config = dict(
    rope_base=500000.0,
    init='orth',
    beta2=0.95,
)
MLP neurons of a small language model. Each row is named by its layer, matrix (down: output weights) and neuron, and shows model dimensions 0-127. Each number is 128 + 32 x the weight over its row's rms, rounded and kept within 0 to 255. Numbers have three digits each. A neuron's up and down rows have the sign that makes its largest values positive.
A block is one neuron, or neurons of one layer that tend to fire together. Before each block is what it responds to, as a language model described it from the Wikipedia text at the highest values.

Description: Ordinal rank words
L2.down10:135133186140135133133129191156122108117121147123183141118148122131160201089116132125130104103135138134124162125114173106132147136138133121137153156164080094108089154100057115170141087136148123124144108069123135115110162172114127117107111079105120116109117149102151089111140161143117159153123123104137178134139143082104108137166115131159136104124152148185110159158015199121201091125187
L2.down136:189107174087152115076143121125171134117114152165049138097183141134127144133111133080114089095159130175137187180119094116089095145086171125116187180122137138133176168167190129122120170108144118133142095181112151075186120044113068131053095131133194115121111133153129122120103128135108129095133114158153075139097102097108111086177148140125086102165206129100158140128130099143122113130121
L2.down143:137156082077121081071128157078143065091068064092126107085151162084109095089107153161169152128156164096146163107187106114157100094079126162082136105139150141115114158143135074141097129087148155136113114143173183084134126138143123132091136139178141140146104117105124222128153150120123184145143096071048164103117149119167139112155102087133094054178166152154139176106120099151163098168122
L2.down233:122072161130127049159099164176093070167153125119132163085152104104099152033144133122129072066139129088143161102101131131116109124194133144139106133108082135115147126129144165127144168088118110196125157100115144082147118137071104107183155150117150119122133129116103153194118174124081172118081113154110161120098126115095143133113117117064142096108170188125171161135157122142100128096157
L2.down258:084117110120055117121142094082082099188137147131147103105187171104137143166124148098139124191101105128188166138123149118081151165136135124119117121144134051110077112152112090112133111147137105163105101057144170108166096120153173208158110166131157144129129131179047159099116147070106109198164104101124124112119137146139124133092078076072132144174099159117104179110151182142147127112119
L2.down456:107123090108137110126123126151148109184084154137150144131119159125135118128186067125164125114177127068150130145143155124101131072167121137154137134103110082132195135151164166063166135136127156122198098158128160106147089163171105118069043080079101092125161143159143078149135100094142114187152123066101138155131122148113159171182109149151153099120129126103104095083113092166143175127102
L2.down649:157156108143105163095089133081118093155100124128106123041196150124136161080182156108136158132140164140137161139130129161128117113155086132125111154165107133197129141143165181100090132105169127160098111140097169125140105122094111081143159153145145048157135145072136155104139130115054141099130115091097146181128107145142136130153138078146173092126159094163218154129151149163127172102163
L2.down664:160157122111102170135091238076095053099125156120145120132146145127080144055170108111125076106179143098160117185148114129070136150154126054124135116200115158168164101157152147103186127102204083145138182053093099113152095132156131127059128132130130111167167112122138167151103126127115158142113091158121158162145187128132174196118130121101164148146114105124124085174081097123102197148138

Description: Table header separators
L5.down650:125122157121122133128142138043130145072156099109175109143186149088105174089098108090058158106131124163175162132153118098128125107167097083178147118069184097069195223100184095139201141159123098113115144173121127138117142106104172074163132125138173093160122129105138084090138142119172132170120071110185143093058142121081125088145148119111159093112100073126123113113087132159189083080156

Description: Article lead-in break
L2.down42:112106120136116174113100182105104127114176124205124142141133132127122153122124128143121134165092113130113139119085128108142106127055177118101114118142134097171107128156118120073128190092088149105125139157100106132187196115134135147141150116107132151090126112097136107148105175105179059183137161177110131108169105136120083155146178127116118122138121135127095104139123125148120162126081
L2.down46:178139097171084136114096139219178142122131175121154135076118090161099104135151120103127154144182138099111111112091167117108132164180154173163139148134109099168056151102107096094169088084112172101141108156117085212109134071133048140119144098104114140142076080078113097126129139163130071103120135106149149121135118159026129110133130166081079156109109077160150133126112139085147134157111
L2.down113:134148128122115121143169104146204115113105123102142131161130131162132187159126127138124145103170118142129126097104083051135086121104153148135154155122119121104145130130158131116134132111130120145128152106117145116075140097111148116105132145166154145131175149144136168107136123122140165142132165133085116095095095126119106132142150097033109147141118105113143115121106188137145168140123
L2.down242:165126152114115143092133090118069115163114092134116119093071082161115115139132116130138128114110132116148127098139124169174102118144143147086010140130104113182107110167163140173113213088126169144183182155082105129189120099113125142130095120121166133090088097136120141152143165223133088123152125063195133143142123172134131121100165115129215202150140128146088166132108089100183153122131
L2.down274:131125088127157135126121098099153095127114136091150172183117104096089194151151084127113097176150126095104143103140155120168129130130183116137122077134085175098164079082081100143116123145151113053134045136169137111138173101167129130179132142154112158093106122098088113148107144120093085157081137094136089123099096133112113170133129105109159128121171073131134117181168140104073128165085
L2.down314:075132084166094154113073124168142084137148180092110176107103156072159095110104086090155093186141127140137123160098145114147151097106174113097115178151126131177067126194142147074104088149127117144176125126156163147140125132151164112147123142124154136161141150100097126109148120076103205148152183146163105067156125206095113115197177152093077074092183135192123121177169151079146169124114
L2.down558:136124099132111090142160101169141086156125150143114166140138102053153165091136140142135090128119079155154052062139114111094159161111192127123104148112071115171096086124107098102139170147146125078096089113117123205123164074089143191147152179127192115154140189151152116128119098141118134119099124181153116106111062106153196116116149144120111101093151118128133135090142152136168122123136
L2.down725:184137153154159153105111126173086158117152069152103042092124135143118086144150078043081151175163124128117132112103144141090111084137137107131181126124147175067115186103157137084147130096176097076152128132142119208110052092125072111031183139147114116093181123084111103118146136133161101123149165125177111115128114080195122108133154107154120116134112131122128166125148124100073164187146

Description: Biographical "born" and year digits
L5.down623:178144116124174157047155107157090109114138143168167158145130128063067130064142078102061137121126147125156186103149092112152134147148115138106109128111128128131163074109145104149146120060197133151193128118164194152139152078101132114132119077110130099148070155188102084150161166166145108136137085180104129124089165155134108137030124094119114105084122083126103144150156087108161124126149